Part of a small language model's weights: no biases in attention or MLP.
MLP neurons of a small language model. Each row is named by its layer, matrix (gate and up: input weights; down: output weights) and neuron, and shows model dimensions 256-383. Each number is 128 + 24 x the weight over its row's rms, rounded and kept within 0 to 255. Numbers have three digits each. A neuron's up and down rows have the sign that makes its largest values positive.
A block is one neuron, or neurons of one layer that tend to fire together. After each block is what it responds to, as a language model described it from the Wikipedia text at the highest values.

L2.gate362:117074101115116096118106098128165119146145120147110145161152133162146122149145100122117113126133111141115104112114135145118133089144103129130169144129097121143143145118155123152129134113103163113125102105131156139132167125171154083161114106119139099180116163140140128141130147113078138105148127138150140122094112123155136148129108127145139201121117136129076188169091138118094113112150
L2.up362:153137097110120081162106098088169103131131104133090134165128110109120119132098079171116069153122162114131156111128135160121108095160101180121123091130115099137127168109156168131131092086174107114133108126166130137133125087125120096140126141101099133121155150115101135132158090147071114134157139107125129164129126149149111116150113141124074098155121164154127117131151109119132110141160
L2.down362:111127142120132157105158099139114153117158188109181147096179113160131132113167166091134149115150111115086122140114122128154152136118120089090103132150135156091149123116095129091144147187102104149136144144122117126115122195086139136100140099174124126117099114134144145136105125066142127118109116159142108107138138127112148162132130139126148148107174119105147129148128165121121133134130
Tokens completing a number-led expression, mostly right after a digit: decade "s" (1940s), units (metre, -old), closing parentheses after years.

L2.gate79:123133170103148131128118126115113156126146109083140108084160105124105157134135152121145103088131080117110158142105133097149128087138125095106105130127206142132152169166116139106147146149142121149155118154121133103127155133108128122109123103148127160120108121122157130164102132161111171158157084135166081152127153115153140140106138137136104103165133146148136136116167142097115158125135
L2.up79:142166156145088129159128133143118136099096105134169132102153130143151096146103125098107168106149132106129173186132127114115183107123122062132146114129157088123114152154126102127145145129139133125119132160130115125126128122122143130138139094147083130124147091134094177127135114126103112119161114134118097151131107126127133139090090090127103141130167155156151167135150128112163127169126
L2.down79:105116122126146159117167097093122106177113185149118142152104121115156109092152093163134086126123148122124100131164128136125073150117157127111121129124083150160146061110157144092144095151142112113159106140110162135133153139155102143125105110114114101144144139114128108144118109158123097137102115149135121106140131106128235162144138150125164151136135128111148156148104125160102126102107
Fires on the main verb right after a subject noun phrase, often opening an article or section: is, are, was, saw, won, became.

L2.gate206:115125127103072133125122142109117134103145132145122171136151129117098127143128124158117109093155100129144131098082135135155090174133132122123124127106114100156114106153114144073138153135109137139122113118144141122138149120147127136156103154105145128112168217133133115098123147132116112200093143121135125116153111123165124167144084112136125090132120147132155081084149127126118079087131
L2.up206:127060116128128139107116096126154135123151127112071134160175188141148110153175151165168103141121137153148059118152212188149079125129121101125142076117110126138124158164114122151153151147136111097168116119113134139191144131099118110113124129112128126161142123134131149117168142153111131098120110108116125166136094107135112107157163128176113112164128109132073145160098181146115103141138
L2.down206:110147164080109076154138112137109133117145173150146119115102122085104107127093153131118110119125075120133118114089101100114125147170124152113100136144136112084106113154140110109109106124136133146072129136129116145125135125145132106167096116134154146056135171125077134150109126094101096141139131138120155120134118108170113157115113134138099128119115150124189137064129129095141153130127
The period directly following the integer digits of a decimal number, as in 250.4, 100.0%, 2.3 million, with weaker hits on a suffix after a number (1950s) and on mid-word pieces (Lansing, snakes).

L3.gate191:157113099153123089101118078125105114107141092173132118105134106157094097130124130100112176142128154135146145160117093098122114136083171083135135135166137138105104148126125130137141162083180129145049151148125092131088169117165118175132129154150082113115101165103163159177128136113146128118152085165137138108127161153136111112140120113136117103127107120099128134145138086150079108136188
L3.up191:137131147119145157121146101129143162116175154155128143161144095115108122148123132157142141152165155102111131140103085115127104124103105084157130126124141095140159090148141166151148150118158123155082136134117152120131138123164098159147107145110116140138135179141167153184107120091137151141155157154158147113091113081154126125159150144135133143132117120143190109117136127135100143170164
L3.down191:110103121133069151157114154132105106145119115063148127090143146145148132066134163167080147111140123108119133173148102171123156105179171128163141110135148129098081083124102131093132078116148118103125089091132139130095146136145169111125097109133155167109126139159130117142110132103128106118144135153159123167099154121108178143127103102124176162112183117130138118145129114145123159097123
L3.gate227:119174142143126154135101098093116137150161112134157156133179136133168165132136180115124101140135088107141126138144138112123131135147101113129145070129120131139159113109115153153098127133165134175113112116116136126128123162168145146143154138143123152132104053107146155130094144088128139122128130096112118161161114118160108172182103095081086160113096123158123104135119162125121130127142
L3.up227:084146139159127120169154131119123117101140162108127139148163161141103160145108157112143124171113141083168105141129161117150100117084107117119155106165102154119169092112132117125105130125131135136137084151098134098127117140127142122140113132091122133121133133111183131136044135101169112179126141126112127160118074133124120147148100128097090145105131136129118130171131178134061077125092
L3.down227:120145160107116077128182173093126159120128152095125157162163112110129148091107136106179172117133137152105161141123121114136110112123150121135107177156130132171161103113136090150121095135134142112142131118108089134125135135096089137131130092168139111119148201117102105121136149120136110127092126128103148136142112143137185126109115126116115100123136101147161145193120093130129143135108
L3.gate279:118138162152108119154122138134136185126139101179095131169142108143082125158135162115107146142132181111096169143100124160139123118156174112149124146120134142089135152141141097157142134121189143147070130121129121119127164130119130165126153130135090113147170159111153129170151093149201189112166133160140138119125116137179099148171143096141127097154109126127100136100131136177077137132114
L3.up279:133111136171082120140153128151135158142112109149101159138143124137098111177141111125100102136115152114109120103110123136143115088118147105135118150155122149118151129147150089127168129136164163096117105134116145106120154145141138134134138084137111110140124178127156141194122125170163170158162069150147130116135108090178092150129124089113159097119125139091082135148130132145063118127153
L3.down279:109111112134123153111135103110127089160090132112117125085126120104125140098122111124171078169162095132160072110132140093125175101161134091153129108167144109156106113153123093111141130135150120114080083143100135121096122103195171140120105112121139149133084159129136115129081150119142088144101120088146145169145109163124129123126074126108102128130150109156144148123157147138144127143158
L3.gate758:119126187130152183165108162142151186151123085152124172108127156100169102109129101125077112113112156158132162156126117157101132145140140157131146134114164158115135131145118120099174098140167139113082117105094123183120175119197116102120121127161091153116135142117142133112095167109142117098158104102141105136134127133143113163120094119102110147156113105140126131145144147169136105125117
L3.up758:102124159123144121147094104151107129156161114134109124140136139127097143137116148153132138136106149121145134134129097130161110080103102096086106121139148157138165141130136148156158196120158140149125121177125143075139124138133123162122101138146151128173154138148128076169087146088143136169147117136161111130100097125138121102147133133163157124110113122112106127127085089127114125118157
L3.down758:115130171118145103157108169115167123096117120156089158120141156106130105141118154093131133142129128133095132143121092141105090089145144103166144126130186162089128112131129133095105113149143112104143148104132134163113167099157155153090132161114118108116147169125099110089106096136132147138134113142103134146157133118102155139135090153126072158157127110115155130163141122126113131178131
Mostly "is" or "was" right after an article's subject in Wikipedia opening sentences (River is a, 2001) is a) and in biography "He was"; rarely mid-word pieces or year digits.

L3.gate44:123144122163096095131112107109101119123127114157142104150132089095105152132137152131116051087122066140129120096116145162156108158142109188110139118137158098124125149141101150132103117150152073109143098132158090172166130133115154105073142127105148149137128125082108150096157168090076134126133129125116124131130105122109118092142142167138115134148115139092120118166106090130145094148134
L3.up44:121126098142138109142096156142072107083130172135112092124109138093102134129093117084101076149143197108123129115130138091163158115111141112143100146124125132146131117109154136116128089094147109143166123171137145141196148149096124143133145137127119122126124098151115192084137138094166123162091095143112157123152125134139131115125128090110155128151162150152116140118122116116119105151109
L3.down44:171158115103100124161118177105141114163133121157092136134111181150128125099120126138116123117123134084128163129086126104117104112170132110084092117132180159150115133121124127118096129157138136133123141146056151136127104124088120144108118155143119148113151148091135086141146112163157117162148163152125134112066094145166160116117139129124083174113176138126122124176121165151137145113131
L3.gate118:164139138166119118079100138116139169084138124157174121145151108089148115139128119124141095113142147072135129123138103146105122126129187154076149131071106152112080133135126164102134156112132142097192136113130123098180112092085116124111136131149121118111139157103088161128135110146129112145117156132132145099150106112111143102140089061139144101138116103117136138125124076124132105143115
L3.up118:159107128177183144116152130140143128127164112101123129115161070087188096121163102145114116146136126134110140132139110111125094125083168158100148152111098146088097145135136164094086149117105095069150155138116108092156118116110098118121107140151155119120114133120096151133133135142099104159111122131145142092145115109095146110137105132145116146120150121109121149160131099107124093122133
L3.down118:097107140076132127141175117133144136143118114093149108108104168140131151132150157130101175129120113152133119138152111111151115148120097090157133133179155083140150119112122094138119106162111097157108160164151116136091137158130105151134145134110125129115125100164180094105094138081113144094129164158131117163104159126111187147124122135117118139146135169130121145140116185141123188149120
L3.gate230:114118089197112126109153142166127118121147143099112097144132121128106104102079109109098102105139104156139145079109113120100096119123142093125147155111130135087088145136124110152100139176163110101059107134164134130127118129126094119132138121140156098118110137155135136138095144139168140157131109135126131122110144115139113117137153117129120117113103118082071119122108133151161112111137
L3.up230:139152121104149117143113149112120137132142100140123086153137157118143147141111124154147086142151116126130078105152143146121105158147135111111127072158089116143122129104116109160121119107104143096088091147103117118176083100112130089129132089159198112138151125182135156103127130105112094173090174109168149135126166138158134111119160136132101152129156148113165125129145107112148145157161
L3.down230:127120152100121098143126131071106102157156119135115154159096119152103133191112123095148124136084106151106163124125119095115141104084153153184101122112133116123132137155142117131124171119073132104121160160119125153132142095120158098128125138148143141125104098106126097131125108139086170134169139160118142151117124124147092144155112085119165124133156139151104128161089124126158117132097
L3.gate604:140128095145113174116118090132113132152150146191124145113123132127107123162108155148125088100113122144132113103147122144135107112131122105113119128141134144152166085152142135134137093117156127145111090081118154102160125115143085138147086121164096146143132120135130118112115122141129167104091154098131160135098078143139108169138137125152126131111096171076141060150159131129103086140144
L3.up604:108181130151090143146127166117128105096114116122125106143170113089113131127103161145140134150146179137164164094128141160122084124151136125125117090138093135146117159099155142109103142111137189137141092074171099116122115151096164084154125151176134109106144126135126122154139104085132128127130119124159154089161113151157147140147140139131129110135135140135083133137107121113127168172099
L3.down604:178144137156137081104129081169109125113122181105118130102116163112116099108103151117087133089150143129130159159098133132145147137106125110155169140153133124103077100141140078134133130123132098085124119139088118135130112093140141119092153107132124138127118112127133107144124142100091160140102118151079067148128141098098064127120143105094131102149127127119190128108127143113136108088126
Closing parentheses ending a number or abbreviation in tables and infobox lines, such as (°F), (CET), (11). Secondarily, the word under, as in under the age of 18 or under-23.

L4.gate207:139129101170115145128148096091119152120167159175131067157185109083142104143113131107140101128155169135123119109142099134107164106102184167146145139063148144113107142094158116086128159180161104112141123109138138119173152114100134143130118097170124139113140179124104143146116112135113142150156137123110123105131084141130125124139098130125121117098125117120129155158155080135106091114114
L4.up207:154151155076122094130094115177168082110105136102119128120144149139162138111095077156123147118132120105173117127104157089159123127145143106119092110173114115160111102153118146104143131103127155108128161169099092116109143113124127135130103104131171059118118121134104098110084126150130123121103129149121173129142115134154168133158177178139149162066154133161104151149147153125129111109120
L4.down207:148122123204123100109131145136136144105138139145157134145124107083179129125104119124120123163159165156086121094151115147086144086099161192104145107084120147073108169107155118099119136112151111108144072075128137112133128144117117104169106096136133139143121144102112162153134099122131130149151121122146115105115094108112092145125143116079133137128139113107136120114128114152124105117136
L4.gate334:100128111133100068094109112109138130134117155138117127188149146156150116130109127108104110115109146143127172153114101114108134135105118139154089090095119134094113142106123142122141115166120155154133077094144133180193137137136151111101174170126087114133148158124093152179114151129125143109168139122169134143133107156152135114125101119159107122153131089143129136122144097136151145127100
L4.up334:134117088117136055095162142143118133137124143125119142132144175125124176140127115127125114108115136116120114133095118115117109157100123166170098110143137140082114113078118158167145075189129138103104073127159176166155094139145127149111142131104152102103172119166134126147111125171135122117178169107174138139110132123154133094127086095137115108125120118109134138119137109151129111130103
L4.down334:131099097127103149120155144131133123102122118130122117063088119122159076104141135143149174134167099122130059136103120136133154076117105126126159129124109120168170121094119138105102148106100127152131144126088090098099150104133095143115130130088149134085118129131147114120147112119121120154097091174137141091114146064113204155113129132130130155103137107142121135077091155135090164089138
L4.gate369:145114089139134072097130122155099150146124129154110134133137168144126140101131120137080138144090148098109161109126115116096131118105110153110120105112113110162096113110094143103146122083156124129143129128094140107105068118106097132097075129126136100152160193146112136168122107171147101141098110091085150114111111124123099135175102138140108147116114121115160111094141140154119148132103
L4.up369:143088137116085138121137103113133099129101148154114115130131158138137143117116163127119109167125168083125117133121094093103100127125126126167115161139090074136102127146186148136127162130126131138119128120148164113122155170137130093153098106097126121104144102145151160101112150148166133120147130107146150110092129120161121075116144148147157125122110142133138137173170108133145129180100
L4.down369:135130139124139113137139168152133104111174141122114133121095102062100178125157101108140108113170139157183142116159133170139167133131110121145148131194133214109116113089119141161121111112108138099097134122126101151097103095150088129138144119132080146115156107119132152162130094125147139140089143126168148147158089109117123165117147109092113176137130126147100116101086091118133120135154
L4.gate652:131118079111113147138109145148149121116121103109126144158164127147149133125147110174140088122178101122125170160135125167141162104109104127127094095174137115143121123158108165130144150118142130104104143110109098122132073146093099166143132136130138086149086135095139135142088134161116171152101157125166135093123115143136119131163130155114157140149146107134119158161112107121122133138146
L4.up652:136128097110143154138113137148070136115115111117098151142108172120128123136149109140155140115146098127109119174130147138179101111101134091151120089104153079150136117121109156174139094091183133127105145108103132175132117121141105161102142114133109115113140129134113125151143163162130147140123149100135160161110103127118138139144135093142106131136146125150152120099113159114104140131114
L4.down652:099111174178146089121140113105141162131124148111123114126132119135136131147122177109130133165110146122146160072147088104087131135160129133134162150150160194147119096090105025121102124106096109134140108127142152110129132130144144115138130138146148137128091087115131122111131116109118106126117128137146113135119155085115167105111128118134130148131115138106102165142086117155134153102121
Decimal points after the integer part of a number, most strongly in decimal-degree coordinates (46.603611) and measurements (8.414 cm, 2.5 km), more weakly in clause or list separators such as and, ;, |.

L3.gate320:130141156156134158101111111111129137089139113108097140123119123131157126149197170098123074119146159150148161122145156125134097107113102108127172127137140150119149135109164114151111133050164106149112111103165130151121129127135151100125143105134140133150118179135120086162098106115149142122162085111132102138110111150128088123154133111142149132127089124093127141171092111160148138098148
L3.up320:118123162143191123111139148129140081138145121103082158124126150136164163096116126113136098132122151139135146126147141160102129115134112126152134130175173095114168093115124129117158146155122146139117103078158178103134144125157122091151076151150129112111179084124124120095161094126120129108132108134151162113153124141122108111131137138106136127091126124092140137193091123151144117112114
L3.down320:157143108109129159138136111110145170133164151175135138148150170156148074135111152158115173165156111101178147077112099109121151158139117098124139118094141127105097140103175146136120087103097104155150106158131114122126090092104126086124107164103064138111151107116121101132130096120132108137121146154123099143137147063093132110094166118132099122141152140132100136067122139146126127080130
L3.gate326:129132110170137165143112108150146125076137162155102112142130116140133111117143165100139108113151148148115113103103125093145079134126121144136122132131140130103128100117157077138139107097133136119082139101132134106117136143143157108158126115105132110137106087116115108110134147125166147108123100124111110091133138112148093137128137135166131114127115122113119102102111135176149144177118
L3.up326:170109162116093084107142139144153130109129145120097111147138136081133079107113131099119108152109105127146112126119111129201136131094133117067104100135162138142102137116135124117123160102134094113092117176155119142140133136136157110141140142136123128144130096128140177125108118132121139068145160144071126127145139123104142163087103131100100132118123100101091162102122102137160136179130
L3.down326:134162139148098162125122104101110083153140110154136104131158130148123165107156139150141141096124169145103118141146103116087135159130131136119128136153118095132146097105120133104088152103125105142131121108138115094103137107118111133088113075134119145106132137125123129119122131117078084146136099141148120137107138147140159112165116107136125112115129161130133136163082126114123105149126
L3.gate385:133144117199082117134132072172108134109149129162136097119116143123132116119109121158091144157129103158136088094133173146131150155137116096100145084092157133124127129123117102127156111161134108154116130083154117148098130112130116140138121174103117142124132102119117137120103132110150133150101110136141143123115105114161114148113119098158121079163094102085114109120101102145111112171100
L3.up385:063116072134121109112131124134120130107172114120068123121129138107132106152118129100149132092104099118122157125164178165150138122115133068146136080090106138120106121123171127112182131085188110161137111139122119119111128119141118130115163161116142069148144145158150131108094124081112098123143128094116108083129108150131116089154109132160148109132089160100126178114102099146160137108130
L3.down385:149151123139137155129095131154133118138102155149106079167091136077143163127093073137100112172147122147131154123088084101125135134129132106096134091098139121122131134112129133090128131095110130124149133142122120108093140135123151109111133150151102155105134138098126118087163101149156089140120130169119172122133103123128123115119109118100123158126135079152140109118087107128128156134098
L3.gate469:048123127107144161180120070134162133133119152106110133116128091179079138141154134101182114108100144130143133124118165122135128114135137167127147148129131105125147137130156109182089161169134091131094169127131102147144086131140090139096157159106128107138135099122137120112095118149167126122116142072137134126105118125135092133124120126169121153145124101120108124070076071149107131095112
L3.up469:130134109117154155164108108131149124083097148125129087077124132121100152111116166161129094081130108095153115105116116112157137084122145150103164123157114099104147089120121134152115127164123095144087148115094135147142155118128127079163113106156063117117134109130123124104155140161143147090136061137092164120152125086135110105107136112122144119141131086162125132126092078152120163083131
L3.down469:149112133134110150082103164111140111125119095139148115097136117158134117157115115173092146110134193105125113090136156082156175107147154115134101137142110121112115102138122144089144095175138083117148128158118116125151112139127157138103121109105085136100128122130150176096111132136126109154140124128132145150110156144138151107122088175140128124108136093109131108124138128093147152138157
Separators and digits inside numbers in infoboxes and tables, such as the leading zero in 46°36′03″, the dot in 1.83 m, the comma in 1,194; weaker on word-piece starts in quoted titles.